Weights of a small GPT-style language model, trained from scratch on English Wikipedia: untied embeddings.
MLP neurons of a small language model. Each row is named by its layer, matrix (gate and up: input weights) and neuron, and shows model dimensions 64-191. Each number is 128 + 32 x the weight over its row's rms, rounded and kept within 0 to 255. A neuron's up and down rows have the sign that makes its largest values positive.
After each neuron's rows, "fires after" lists the tokens most often just before its 100 highest values on Wikipedia text that the model never trained on. A number after a token or word is its count.

L7.gate24 [152 141 130 167 163 143 143  91 157 121 206  62 179 136 108 135 111 129 162 160 142 118 135 196 129  90 165 153 155 182  88 149 102 116 175 119 114 149 113 130 104 206 146 201 151 120 123 161 105 160  68 157 147 141  72  81 193 102 156 194 148 128 145 145 123 128  78 142  39 147 150  83 146 123 180 178 188 118 128 130 115 130 106  94 138 141 141 114 174 154 133 141 114 142 159 145 142 149 157 143 127 102 177 150  80 145 146 106 111 135 165 182 150 189 101 111 126 115 117 124 172 174 125  98 139 227 138  83]
L7.up24 [148 147 127 145 121 176 148  83 128 122 195 124 112  84 113 122 116 134  94 100 131 186 137 113 139 153 153 135 153 188  86 151  88  98 178 175  96 158 132 189 139 131  94 165 128 111 139 106 111 125  92 124 122 176 140 129 143 141  89 172 151  58  63 141 117 133 106 150 114 147 132  89 153 109 115 134 149 123 133 112 129  59 135 104 141 137 124 121 183 147  72 103 108 115 132 139  99 151 149 169 136  67 145 129 126 141 122 156 115 144 120 207 136 166 105 132 140 175  92 157 131 128 126 121 135 174 111  64]
fires after: " r" 34, " b" 21, " sh" 17, " p" 13, " m" 9

L8.gate52 [157  89 163 112 138 112 140 140 168 129 119 132 189 103  87 141 141 135 149 142 101 112 133 142 148 107 107 135 101 137  79 156 160 123 126  98 126 156 112 152 139 113 123 122 185 102 168 178 112 150  94 160  83 135 142 115  76 170 179 124 111  71  59 104 158  99 111 129 174  78  91  81 122 139  87 108 151 141  56  96 123  75 131  83  95  73 109 142  78 130  96 106  67 135  88 144 154  95 106  82 134 108 164 136 160 151 152 132  98 111 135 153  83 140 162 127  80 150 148 103 215 103 160  95 150 166  98  95]
L8.up52 [ 93  90 114 119  99 148 110 102 168 130 127 172 163 133 127 137  97 155  93 195 113 122 121  80 119 180  58 150 158 142 135  90 163 110 163 100 131 123 102 140  89 145 105 180  84 118  61  95 100 107 132 118 128 114 137 174 163 144 183  78  97 154 138 153  96 174 108 102 120 210 125 147 173  97 118 137 189 144 158 130 150 140 126 103 140 172 181  89 158 121 123  91 103 170 147  99 131 120 156 169 163 113 127 172 172 118 113 154 139 140 125 164  74 171 135 151 239  58 140 172 132  98 153 101 173 132 125 147]
fires after: "-" 66, " " 14, " (" 11

L2.gate503 [180  89 152 121 130  94 148 183 142 108 154 188 192 108 153 123 111  44 134 129 113  90 127 150 102 123 181 133 136 103  95 126 132 129 132 109 153 225 112  90 144 110  27 146 132 124 122 114 121 146  68 140 120 213 126 151 131 126 158  91 144  51 145  96 116 103 114 153 143 146 127 140 149  50 121  90  98 118 165  69 151 194 117  58 114 112 131 138 131 193  61 126 106 139 144 127 138 162  76 123 139  97 112 131 156 165 130 137 179 130 140 135 128 118 146 154 112 136 134 132 142 157 129 146 149 175 144 159]
L2.up503 [106  65 167 148 121  93 112 150 108 113 159 181 182 149 112 128 120  80 128 119 157 120 131 140  92 127 124 136 160  68 104 144 163 119 119 101 214 132  90  98 168 147 180 124 134 127 148  92 102 138  58 140 136 143 122  84  91 138 117 120 153 104 152 155 115 121 163 159 179 168 129 127 144 131 118 101  94 125  91 116 146 143 136  84 134 127 145 142 127 168  75 143  45 142 112 120  76 161 102 139 189  95 132 125 154 231 146 121 167 134 186 116 139  67 121 119  67 125 114 126 177 100 103 132 145 119 129 139]
fires after: "{" 18, " " 17, "}" 15, " l" 7, "l" 5, "$" 4

L6.gate94 [175 109 119  85 131 124 140 132 173 168 186 201 167  98 100 164  99 114 137 106 107  92 122 116 145 144 104 139  52 111 115 141 181 148 193  95 140 165  78 160 147 145 118 137 107 124 138 102  93 136  89 139  83 140 152 123 165 176 181 109  91  77  87 129 141  61 143 160 167  94 120  99 142 113 131 167 145 132 117 119 179 136 121  67 132  84 177 105 163 137 121 138  92 133 190 144 127  95 132 157 120 138 141 119 179 104 110 135 126 162 162 158 104 140 132  85 147 101 137  98 132 114 133 109 137 189 148  99]
L6.up94 [166  99 110 112 147 107 110 114 232 169 184 177 172 100  94 151  82 134 115  94  69  87 150 122 147 121 115 163  73 134 106 144 131 140 174 111 152 152  94 137 169 160 150 173 122 121 107 106  96 139 114 120 134 112 137 149 144 182 193 113  64  88  73  50 129 130 132 143 171 113 107 109 138  88 136 126 132 127 147 156 172 148 130  70 140 114 153  76 169 118 102 100  87 162 116 131 163  90 154 144 154 154 136 107 179 144 133 141 163 149 153 116 120 124  91 126 136  78 132 122 112 135 122  92 143 166 141 137]
fires after: " (" 60, " \"" 28, "-" 9

L7.gate665 [171 140  75 158 143 162 119 170 140 145  83 103 125 123 138 129 133 105  89 143 149 143 126  94 111 121 124 115 171  71 131  82 131  80  69  92  82 201 172  79 177 141 111 186 116 201  98  73 104 136 128  96 130 129 112 112 167 168  85 123 109 138 103 101 154 121 114 129 117 119 115 139 168 159  69 164  89 121 114 121 170 153 143 131  86 158 140 189 157 109 211 177 137 177 154 108 107 153 129  99 117 131 160 114 154 187 167 101 145  94  49 155 135  94 154  59 112 111 149 129 110 121 114 179  80 116  74 123]
L7.up665 [143 170 104  93 137  71 133 139 180 119  82  97 157 136 137 124  87 129 152 124  89 111 113 151  98 167 130 161 105 113 166  82  89 179 148 168  85 152 139 149  78 116 105 110 121 159 158 125 190 143  97 108 183 163 182 151 112  48 135 223 120  68 110 142 112 161 139  85 112 148 144 110 115 122 186 148 114 134 162 110 127 135 148 142 102  90  78 141 121  77 139 144 127 120 132 133 125 140 141 130  98 103 123 172 115 182  97 130  81  61 125 147 155 103 192 129  61 176 131 154 107 206 137  61  76 102 117 118]
fires after: "um" 29, "ber" 11, "o" 9, "ri" 8

L7.gate106 [158  89  52  97 127  99 132 195 158  89  99  97 157 141 144 122  85  53 205 129 110 199 160 182 130 136 118 188 162 108 183 160 134 138 121 105 147 140  97 100 133 130 124  82  98 124 113 122 152 146  85 179 102 125 137 155 120 110 164 165 185 135 136 165 137 175 157 156 131 106 150 115 142 146  87 107 131 143 155  80 115 147 128  76 115  76 174 183 139 107  86 135 107 118  84 158 127 135 179 159 118 150 153 112 162 166 176 147 128  96  96 141 105 153  94 163  94 113  73 117 153 130 132 126 115  84 163  91]
L7.up106 [109 189 120 140 117  62 127 103 100 123 116 123 117 169 128 141 142 115 146 215 110  77  84  72  97 165 123 114 128  87 115 135 126 131 107 121 164  81 130 170 140 152 140 178  94 105 109 171 138  65 138 138 159 149  90 121  88 178  95 154  79 117 135 132  97 135 120 126 150 137 107 146 110 121 102 106 175 145  47 192 146 108  94 123 149  98  73  68 139 126 188 221 145 167 135  98 177 199  74 138 139 112 109 129  82 119 108  83 179 114 149 150  90 170 136 106 118 137 163  99 192 116 113 170 121 159 126 127]
fires after: "at" 17, " the" 16, "it" 16, " are" 8, "est" 7, "ist" 5

L6.gate257 [119 130 144 130 150 165 165 159 135 137 162 146 131  99 156 115 138  87  90 158  56  89 141 145 135 137 101 120 112 115  94 106 207 112 183 135 124 193 124 111 115 113 136 142 145 158  38 180  41 118 131 122 128 126 156 154 173 196  99 128 105 128 118  84 140 111 120 108 147 160 139 153 159 135 153 178 113 113 106  99 159 117 154  37 119  49 132 132 174 103  94 155 116 115  93 132  85  97 104 139 106  81 122 121 170  85 116 138 103 160 148 112  87 149 139 108 124 106 157 102 158  93 127 133 125 107 160 116]
L6.up257 [151 105 150 107 149 136 134 171 138 146 131 133 131  98 135 119 121  65 110 178  96  58  84 161 169 128  80 147  87 129  70 140 210 147 165 139 128 190 100 106 151  78 117 137 119 123  98 151  72 143 130 146 101 118 165 118 155 172 139 129  84 110  99 151 125  84 107 138 149  84 130 110 136  94 117 153 103 126  95  94 157 130 148  81  98  35 137 131 154 103  64 139  84 130 113 117  78  87 167 157 120 141 162 122 187  85 124 135 117 138 166 139  77 136 123  95 139  87 137 132 157 127 117  90 167 135 155 119]
fires after: " (" 57, " \"" 14, "/" 10, "-" 8

L7.gate378 [176 130 146 140 105  78 157 113  81 105 163 171 170 140 149 191  98  88 125 109 104  77 116 109 101 110  75 181 121 165 159 170 132 189 203 103 164 125  79 149 106 151  92 161 119 118 117 178 136 183 116 133 127  97 140  81 142 109 132 155 171 155  93  73 140 128 122 112 128 166  98 151 194  93 177 186 199 115 161 120 113 143 150 122 142  75 143 113 154 135 105 119 161 172  85 146 178  93 149 166 184  83 115 129  53 127 172  90 115 102 172 166  97 130 141 192  98 172 112  84 112 177 144 121 182 113 167 142]
L7.up378 [116 189 138 114 128  88 171  84  68 149 122 159 161 138 137 134 106 128 159  98 162 102 154 152 168 118  93 135 152 146 104 146 143 214 173  80 146 150 150 154 111 112 125 152 182 120 135 124 130 126  75 143  99 124 221 114 136 136 133 192 143 165 125 124 160 123 108 147 128 121 174 148 158 123 215 184 195 112 103 154 137 106 127 103 155  83 157 181 169 154 152 132 132 116 174 128 151 137 101 118 115  86 106 122  63  79 128 144 112 182 135 151 132 133  63 137 100  97 133  89 151 142 134 106 141 176 148 131]
fires after: "." 35, "–" 12, "-" 11, " v" 9, " (" 9, " V" 4

L7.gate253 [153 121 134 113 192 103 149  92 151 116 187 151 159  54 117 133 149 128  66  96 131 137  88 112 114  92 175 102 164 168 112 137 199 124 165 119 128 106 140 130 109  88 115 170 153 107 109 152 135 142 100  74 167 185 129  88 133  99 174 136 131  77 103 175 111 163 114 159 132 156 123 124 203 127 138 198 143 157 115 168 152  95 117  86 149 112 116  86 162 126  86  64 142 129  73 139 171 113  77 160 117 122 115 146  82  94 135 129 128 142  76 113 184 135 109  98 129 141 126  89 104 135 115 142  75 189 147  84]
L7.up253 [169 140 126 119 127 105 140 125 169 143 173 130 145 109 161 133 149 105 102  47 134 103 164 122 158 155 140  88 134 122 132 145 100 190 133 139 128 120 124 206 148  98 123 163 164 130 126 111  98 130 143 109 153 124 112 122 119 176 142 219 142  60  75 164 145 154  70 132  91 121 117 130 109 108 121 150 182 161 109 115 103 147 146  52 107 151 113 108 157 124 165  93 142 183 142 140 116 104 120  95 134 173 126 110  73 100 139 135 124  80  91 148 144 150  77 146 109  88 132 105 201 107 125 121 112 162 155 101]
fires after: " b" 35, " v" 33, " f" 16, " m" 7, " V" 5

L10.gate438 [176 129 125 120 124 133 185 144 188 111 138 112 112 131 183 186  97 106 104 101 177 118 137 112  82  58 123 133 161  61 147 127 142 156 219 102 118  67 109  98  81 133 144 121 119  85  84 176 142 166 104 175  97  85 141 112 183 119 210 141 161 165 166 111 129 132 191  96  91  97 128  64 147  87 142 150 191 148 104 141  79 108 132 169  94 143 179 102 164 155  97  59 114 111 144 141 139 126  87  81 162 141 121  98 166 124 136 131 152 116 165 113 185  83 133 113 130 139 123 127  99 118 130  99 100 114 162  93]
L10.up438 [173  61  90 120 105 129 128  97 123 114 135 139 115 163 149 166 105 144  65  84 149 149 167 108  73  51 127 120 115 103 103 130 177 115 128 124 160 127 115 159 145  99 107 139 128 120 100 122 180 156 171 105 163 139 129 213 207 190 170  83 134 148 116 136 124 115 117 146 126  91 153 121 155  95  98 109 129  77 136 180 115 101 111 171  57 156 136 119 113 163 154 100 110 109 114 172 146 140 107  69 124 146 154  97  62 158  71 172 132 171 110 101 116 143 129 110 103 124  91  80 168 112 143 172  57  89 150 175]
fires after: " be" 17, "ed" 13, "\n" 12, "s" 7, "es" 5, "H" 5

L6.gate664 [ 97 159  87  91 130 127 187 173 156 175 119 152 107 110 141 132 131  84 146 139  68  98 128 146 143 111 106 125 165  73  93 215 179 168 152 175 169 202 171 139 125  85 124 130 156 133  88 148 101 140 111 128 109 124 209 100 127 124  63 112  95 145 128 200 173  69 107 111 144 191  93 126 187 161 154 163 116 130  85 136 151 149 142  74 120  63 143 176 171 126  87 142 136 143 125 143  97  77 137 129 140 104 168 101  74 127 121 172 114 108 151 113  70 123  86  88 140 109 121 119 170 134 109 138 143 126 134  99]
L6.up664 [ 99 126 111 116 142 162 132 201 172 146 131 155 130  89 140 127  99  81 155 132  65 136 119 146 134  85 130 128 149 115  98 144 217  95 130 151 135 154 125 140 177  73 114  99 132 154  90 114  90 143 112 133 170  93 192 104 123  79  86 134 110 105 101 133  93  61 134 121 174 183 150  90 147 139 175 194 124 116 112 105 142 114 125  64 127  42 184 171 191 150 115 108 146 108  99 138 163 112 123  98 175 124 135  99  95 141  90 150 154  81 153 114  50 117  95 111 112 143 140 152 137 130 107 107 198 207 147  91]
fires after: "," 23, " in" 16, " (" 15, " and" 5, "(" 4

L7.gate380 [120 106  95 170 132 161 126 129  96  87 127 111 183 131 136 143 138 117 114 150  92 145  86 175  72 125 109 127 131  61 156  99 160 117 146 109  90 128  69  72 151 118 139 100 101 173 143 146 145 158 117 136 106 137 195 151 150 112  93 140 150 100 133 113 128 103 114 117  96 143 138 151 121 135 139 110 167 125 114 114 125 157 124 136 113 121 116 164 139 200 124 120 151  96 121 150 140 129  91 102 158  96 143 108 123 163 106 134  64 145 129 163 140 174 201  64 132  77 125 146  60  92 115 147 132 141 113 115]
L7.up380 [133  71 141 150 113 169  99 100 131 127 152 143  82 155 188 149  81 165 146 144 125 112 120 113  94 148 122 136 168  83 127  92 132 125 155 136 128 127 127 148 179 148 119 139  95 121 126 156 117 147 143 177 109 156 130 182 108 141 122 121 102 111 182 203 135  85 222 157  77 138 162 125 140 105 150 111 121 140  87 205 127 174 103 103 128 128 145 165 154 139 135  88 137 128 167  83 148 121 142  94 115 105 152 119 163  60 180 168  98 110  79 147 183 138 156 159 121  87 212 154  99 119 115 139 181 171 148 113]
fires after: "as" 27, "v" 24, "is" 17, "res" 12, "s" 5

L4.gate12 [180 103 128 104 120 122 129 129 144 166 109 151 209 133 137 134 142 125 124 161 125 161 130 106 144 134  70 139 147 118  87 132 143  86 165  59 150 146  96  99 155 162  77 143 128 100 149 107 117 106 108 112 115 119 102 112 133 117 110  81 147 163 134 157 131 139 115 147 136 207 109 106 129 141  61  95 105 157 177 150 136 134 150 195 126 144 140 139 135 117 153 191  98 108 143 113 154 136  47 132 109 123 132 120 223 208 136 129 133 178 143 134 109 184  60  79 201 146  94 150 133 104 140 105 150 151 100 128]
L4.up12 [132 131 130 159 107 121 112 161  99 164 135 152 115 155 112 137  82 118 119 111 119  97 103 130 147 145 168 174 125 119  48 162 100  94 155  87 152 153 183 180 153 138 120 111 151  65 114 112  86 119 132 118 156 107  86 159 126 178  54  74 141 134 115  95 107 142  89 135 186 135 132 120 121  54  66 147  81 115 140 135 140 188 138 150 149 148 188 112 136 130 158 164  63 144 132 126  87 169  84 121 195 140 111  98 130 132 141 118 171 174 148 103 147  84  79  96  81 146 145 129 134 111 155 145 153  66 134 130]
fires after: " h" 15, " b" 14, "l" 9, "e" 9, " " 7, " l" 5

L8.gate622 [ 89  88 147 122 116 110 182 120 104 151 132  95 121 123 210 186 131 134 176 126 160 122 138  87  86 137 146 144 112  70 107 104  43 167 125 123  96 155 134 168 207 126 119 137 156 109  83 182 162 141 119 108 133 129 173 130  46 206  86 167 175  77 100  90 124 152 107 153 150 100 144 177  90 173  62 148 122 119  87  50  72 149 107 129 135 170 115 164 148 185 148 201 117 129 171  87  62 122 108 143 102  91 132 142  40  90 188 124  86 118 119 130 125 186  92 128 110 149 146 124 125  92  95 174 125  99 143 164]
L8.up622 [128 125 117 156 122 136 139 133 102 128 118 128 193 132 174 165  89  75 160  83 137 141  90  94  77 114 137 191 121 129 164 126  64 125 217 120 113  83 160 137 168  85 103 113 130 149  51 148 148 163 147  71 141 198 139 114 105 129  39  95 168 111 129  98 104 153 160 134  99 110  82 126 163 143 166 128 139 146 122 135  46 144 127  81 142 178 143 149 169 120 104 128  64 173 175 106 124 118 160  85 134 106  84 219 102 174 109  85  88 126 144 156 110 147 153 108  78 113 158 122  80 111 100 162 113 152  76 125]
fires after: "p" 33, "iv" 11, "res" 8, "ac" 7, "m" 4, "ag" 4

L7.gate507 [179 102  97 119 113 156 163  86 111 152 185 144 136 174 160 140 109 181 150  65 137 113 120 156  90 116 141 153 119 169 153 155 196 131 135 133 137 101 104 106 143 155 121 144 146 111 149 159 159 184  95 183 102  86 127 105 115  98 162 168 107 135 209 140 127 129 160 123 126 163 121 120 115 103  88 112 155 118 156 166 130 151 135 129  89  92 140  91 127 135  64 139 118 138 163 171 112 179 163 108 153  97 103 132 134 106 137 127 170  99 150 201 103 113 154 155  87 101 113 120 103 136 149 101 238 180 135  86]
L7.up507 [123 129 164  82 126 189  96 127 136  52 113  87 121 148 191 133 127 163 177 129 167 147 114  64  38 141 163 118 122 105 111 175 102 130 108 152 185 116 132 125 195 115 133 146 172 117 134  80 188 137 117 154 127  99 189 149 127 188 116  74 155 117 152 127 129 138 117 128  50 125 106 144 161 179 109 126 100 118 134 145 153 141 115 152  87 160 122 181 122  63 129 189 117 155 164 145 119 200 136 118  98  83 126  86 123 134 145 106 151 123 143 120  85 161 101 119 151  80 130 134 177 114 122 131 144 120 163 134]
fires after: "s" 27, " sp" 23, "ions" 15, "c" 12, "ies" 4, "es" 4

L8.gate253 [172 149 127 128 127 118 134 138 134 146 150 151 149 170 173 100 157 106 104 134 124 125 156 195  86 114 169 145 171  98  94 158 204 113  75 125 134 168 160 128 155 160 161 126 108 110 133 127  92 137 150 160 150  87  96 163 124 111 130 118 136 165 152 135 114 155  75 137 102 153  98 146 127  77 105 116  79 135  81 161  89 134 133 192 141  98 154 140  93 117 108 159  99  98 102 124 129 147 169 125 107 194 165 149 171  87  79 155 135 196 112 117  84 124  98 153 191 148 100  85 134 122 117 156 189 136 147 137]
L8.up253 [104 116 156 159 105 142 171 101 134 138 102 105 135  81  67 108 109 161  76 177 106  94  87 120 214 132 137 116 112  99 141 168 149 108  70 122 149 143 128  75  81 212 127 113 135 103 106 144 112 136 133 119 121  99 134 179 148 150 119 102 167 132  65 114 147 175 141  76 120 112 111 142 117 105 160 112 126 137 126 110 158 114 146 149 174 136  93  94 121  93 116  99 151 116 129 135  95 163  98 200  73 133 142  88 138  79 145 102 120 162  95 160 149 120 222 157 112 132  96  62 145  56 129  93  87  91 153 141]
fires after: " o" 20, "e" 11, " de" 10, "b" 9

L7.gate292 [170 142  97 199 124 209 131 189 159 105 129  94 129 126 119 120  97 152 100 108 107  85 176 147 176 123 121 138 149 142  96 109 161 112  95 142 142 144 115 122 165 131 125 174 100 125 134  85 104 162 122 184  86 114 148 209 161 132 129 118 112 136 129 115 143 147 154 180  96  97 155 138 130 117 120  93 112 138 136 112 168 150 138  89  70 153 177 101 113 150 153 134 138 133 156 178 131 126 156 149 115 186 129  92 168 129 117 114 201 190  72 140 159  82 135 107 187 144  69 110 118 111 136  85  98 113 153  55]
L7.up292 [131  93 103 140  91 116 151 162 124  90 153  87 126 115 182 100  97 113  41 141  72 109 168 134  99 123 195 142 129 100  59 122 116  95  78 124 162 107 118  93 163 126 137 183  82 159 114 151  55 131 144 150 174 207 105 193 138 132 105 109 116  95  64 119 107 203 160 124 107  93 100 181 137 115 109 147 119 103 154 100  99 177 103  95 148 139 106 129 138 109 129  58 142 103 124 141 150 154  82 105 134 143 106  83 132 156 122  86 157 155 102 159 136 139 143 139 155 155 109 145 158  75 109  95 135 136 144 138]
fires after: "e" 26, "o" 24, " de" 18, "ro" 14, " le" 6

L10.gate584 [121  44 108 167 137 151 150 115 101 113 117 109 182  62 160  95 178 127  33  90  97 109  81  93 140 120 116 182 102 155 108 103 182 150 186 138 138  88 172 131 164 114 124 161 102 147  73 122  62 154  73 100 138 129 176 180 154 149 177 122 139 147 143 124 154 109 102 169 174 169 110 160 132 139 123 138 121 127 144  93 168 155 181  90 114 117 134 166 128 140  94  90 141 137 145 171 124  95 117 109 127 149 121 142 121 112 101  86 142 146  78 173 149 110 117 115 120  63 147  90 118 139 138 209 137 151 123 117]
L10.up584 [143 114 120  73 183 135 134 123 115 100 122 148  99 151 112 129 111  87 148 147 163  88 123 153  92 176 111 118 102 152 164 133  95 131  78 128 126 115 140 137 144  77 116 124 134 115 161 100 130 143 109  84  87 190  99  88 183 128 164 164 131 129 157 126 142 164 164 159 140 167  98 141 166 107 155 168 117 132 180 154  94 186 132 121 106 165  98 140 153  91 178 120 147 117 134 154  93 127  98  78 182  87 127 109  69 133 155 157 178 112 161 143 195 120 122 163  91 163 123 145 110 117 112 113 110 164 129 103]
fires after: " M" 25, "r" 7, "u" 7, " m" 7, " v" 5

L8.gate82 [182  90 117 160 110 116  96  92  97 135 142 148 127  67 141 137 127 128 107  94 110 112 147 123  94 122 135 155 112 132 145  90 218 183 123  85 138 124 137 145  58  86 120  89 125 145  93 169  84 171 136 112  70 129 111 135 103 133 160 159 140 150 123 153 133 198  78 168 205 135 129 103 145  74 150 155 106 124 139 157 135 122 103 104  89 128  86 161 107 171 117 141  95 175 131 119 118 159 104 138 121  98 119 131  93 100 153 129 158 126 151 151 133  90 118 128 115 135 112 153 159 202 156  97 112 177 164  83]
L8.up82 [111 149 170 123  86 158  90 155 119  98 154 132  67 139 114 119 112  58 135  84 119 183 146  82 117 130 132 133 123 180 132 190 151 156 142 128 115 135 135 130  78 142  73 150 126 169  87 142 183 155 144 129 113  85  77 108 145 100  74 107 203 133  93 127 110 117 135 126 150 153 109 143 206 150 164 148 172 126 134 103 104 124 156  97 106 123 110 144 156 106 146 122 116 188 102 127 135 111  86 108 107 117 140 126 103 147 158  99  96 143  75  93 141 129 147 237 130  91  94 182 183 112 138  98 102  88 125 168]
fires after: " V" 39, " v" 25, "ir" 7, "i" 6, "is" 4

L8.gate16 [150 137 162 162 131 100 138 168  94 166 102  94 140 135 147 134 148 131  74  80 117 117 104  95 176 124 175 140  67 116 113 106 126 101 167 138 175 130  95 118 112 120 147 123 125 105 128  87  46 144 131 140 173 135 101 178 146 131 154 117 176 121 108 130 145 135 139 186 138 164 105 126 132 178 122 109 135  93 133 109  89 102 144  83 101  89 141 174  88 185 176 147  84 164 114 135 121 123 119 153  90 171 158 138 180 129  92 131 143  86  58 131 120 129 126 120 126 129 116 124 140 116 134 124 135 135 132 126]
L8.up16 [149 151 167 135 115  65 114 188 137 154  58 146 147 151 131  99 139 161  68  59 140 112 127 104 163 206 181  99  80 137 137 126 109  51 135 141 133 127 162  90 120 131 153 165 142 161  84  89 110 122 149  80 136 176  80 194 170 156 165  80 226  92  86 114 100 143 131 172 163  98 136 174 109 153 168 166 101  94 125 108 119 116 127 100 135  90  88 109  49 109 178 100 126 147 131 123  85 152 137 146  89 141 121 100 148 148 192 111 130 110  74 137 162 138 183 127 129 149 113 107  89 114 118 100  78  64 119 118]
fires after: "u" 24, " o" 10, "o" 8, "e" 7, " 6" 6, "ru" 6

L6.gate676 [128 123 113 145 122 116 129 156 185 173 183 152 144 116 114 142 105  99 188 139  83  81 128 157 141 152  80 125 156 110 160 200 200 160 181 144 120 149 151 130 136 163 135 110 150 119  80 117 102 120 111 123  84 150 146 160 112 181 147 112 126 139 107  91 141 142  82 155  89 123 107 118 115  72 157 139 130 118 129  95 189 109 138  85 160 122 155 117 154 139 201 131  66 121 110 132 133 137 131 126  69 151 134 135 172  58 137 188 139 187 119 144 112  73 137 150 212 122  98 115 139 116  88 131  87 106 161 107]
L6.up676 [150  92  89 125 114  92 110 134 190 149 176 168 174  77 146 119 106 155 152 164  40  84 145 148 165 134  99 132 194 110 156 155 169 111 190  97 101 147 134 135 182 161 127 145 132 104  93 165 109 105 128 146 107 103 149 144 117 109 210  97 118 129 108  90 113 151 133 145 128 132  76 144 102  95 117 116 103 146 150 118 234 116 119  91 159 120 107  82 162  94 121 126  74 139 131 122  95 119 157 117 110 192 143 122 161 100 104 151 172  98 127 145 143  63 121 153 178 114 110 148 115 134 100 128  90 128 121 128]
fires after: " (" 29, " un" 10, " in" 9, "–" 8, "(" 6

L8.gate204 [ 93 108 127 175 127 122 138 102 137 137  97 104 129  91 151 166 106 123 166 141 186 133  74 105 109 118 146 173 100 147 150 146 168 129 139 140 108 184 131 150 129  67 107 130 151 125 103  68 145 123 111 154 105 216 115 126  48 162 107 107 189  61  99 120 139 169 114 113 131 109 135 109 194 148 145  98 113 103 109 118  99 112 123 119 150 160  82 170  78 103 145 163  96 173 161  72 114 103  97  91 115 137 179 172  95 138  98  73  88 157 113 175 116 159 124 159  86 117 122 118 145 116 127 177 150 148 129  90]
L8.up204 [119  99 158 138 157 122  78 119  75 117 181  97  81 140 160 133 188 163 114 163  98 157  63 153 122 123 154 151  98 168 152 125 118 116 135 117 108 154 121 106 140 103 136 133 136 148 106 128 166 106 166 117  71 135 143 122 139 205  94 138 191  19 170 116 108 127 187  99  43  93 148 165 110 142 151 142 176 120 119 106  45 103 111 107 172 138  78 150 185 147 115  96  99 121 132 144  88  72 138 126 122 177 151 190  79 154 158  89 115  89  84 139 110 154 166 121 115 148 169 141 106 121 116 127 141 167 131 113]
fires after: "ag" 34, "ab" 16, "ac" 12, "00" 6, "op" 5, "p" 5

L7.gate670 [115 115 108 140 126 160 112 166 114 106  76 113 123 118 129 135  93 121 201 123 141 128 122 140  95 144 169 158 111 143 177 103 127 145 102 119  82 150 132 105 157 103 129 158 120 118  61 166 131 143 127 141 113 118 140 168 130  86  54 144 168 131 142 152 145  66 170  95 129 120 102 161 162 175 102  50 128 148  93 146 102 144 110 155  69 156 108 174 186 167 114 184 101 205 127 127 172 180  92  93 194 130 160 156 106 192 151 116 115 113 116 173 159 159 121 161 109 120  91 131  77 135 132 155 176 120 121 137]
L7.up670 [108 105  99 108 134 136 144 120  70 162 130 146  64 151 202 161 108 169 163  89 100 158 105 158  97 147 138 159 145 183 121 110 112 123 180 100  67 112 133 165 180 123 176 127 123  99  72 103 129 120 156 157 172 169 133 204 144  90 138 182 168 112 154 127 143 139 195 127  59  93 145 145 148 116 153 149 149 102 105 135  67 119 116 116  81 147 112 152 121  84 148 118  59 109 166 168 115 142  49 132 164 155  85 146 147 129 134 170 156  94 143 161 132 126 231 120 123 112 147 113  40 174 139 136 150 127 140 124]
fires after: "is" 23, "ac" 22, "ri" 5

L6.gate262 [119  83 141 129 127 169 142 150 120 161 118 208 123  71 107 152 150 111 109 136 119 156 128 101  79 108 113 112  84 152 130 167 179 143 160 108 127 197 112 121 157 130 121 120 153 156 146 200 102 136  74 122  42 167 122 124 131 203 151 117  94 116 104 162 132 127  82 113 141 115 108 110 140 141  51 142 123 115 129  86 134 107 138 130 137  91 134 114 134 152 163 126  88 133  89 121 128  64 160 110 133  89 138 123 167 124 121 119 114 121 146 128 122 101 131  88 134  67 185 125 140  88 145 138 142 163 111 120]
L6.up262 [148 157 140 112 117 155 127 116 128 141 165 178 167 109 128 115 168 135 123 176  69  69 140 135 114 118  92 151 139 131  94 136 176 128 155 144 162 147 148 148 201 120 107 168 145  97 111 131 100 149 161 125  93 136  98 104 185 111 111 115  56 132 118 127 135 112 105 150 139 173  99 105 145 115  93 164 131 109 100 113 216 104 170  75 163  94 165 125 129 117 153 144  70 174 168 147 174 143 123 106  91 105 112 117 160 159 116 152 173 140 133 134  92  77 141 113 120  55 154  91 128 108  92 146 118 211 132 147]
fires after: "-" 43, " (" 27, " an" 7, "(" 5

L10.gate292 [112 170  66 146 116  91 157 136 125 164 152 106 120 169 215  97 133  92 162 121 186  99 135 136 162 109 137 149 107 165 118  85 120 166 114  62  66 132 104  70 145 114 140  87 144  95  55  91  91 112 141 161 123  73  83 183 114  84 186 144 163 181 142  55 147  86 159 144  76 130 156  60  52 153 144  76 155 160 130 107 135 113 156 119 110 119 125  92  81 143 158 113 119 123 143 174 180  99  85 140 208 215 124  85 177 107 110 117 140 125 109 137 165 122 163 173 166 116  80 137 126 111  79 137  93  73 191 108]
L10.up292 [ 97 147 141 151 193 105  97  99 162 140 122  52 136 194  64 152 139 111  93  71 166 135 118 103  67 114  95 116 140 208 107 164 150 184 155 158 123  90 176 107 121 160  92 165 121 101 173  65 172 144  57 161 101 147  78  95 121 147 120 176 148 123  79  79 118 115 148 154 133  71 158  89 130 169 103 113 102  91 172 125  50 119 125 129 174  94 131 149 111 142 100 119 149 121 129  72 129 111 108 136 180  89 148 132 129 112  43 103 105  78 118 110 124 112 152 128 126 142 140 102 167 145 144 149  56 117 149  80]
fires after: "t" 21, "if" 11, "|" 10, "and" 6, "ay" 6, "e" 5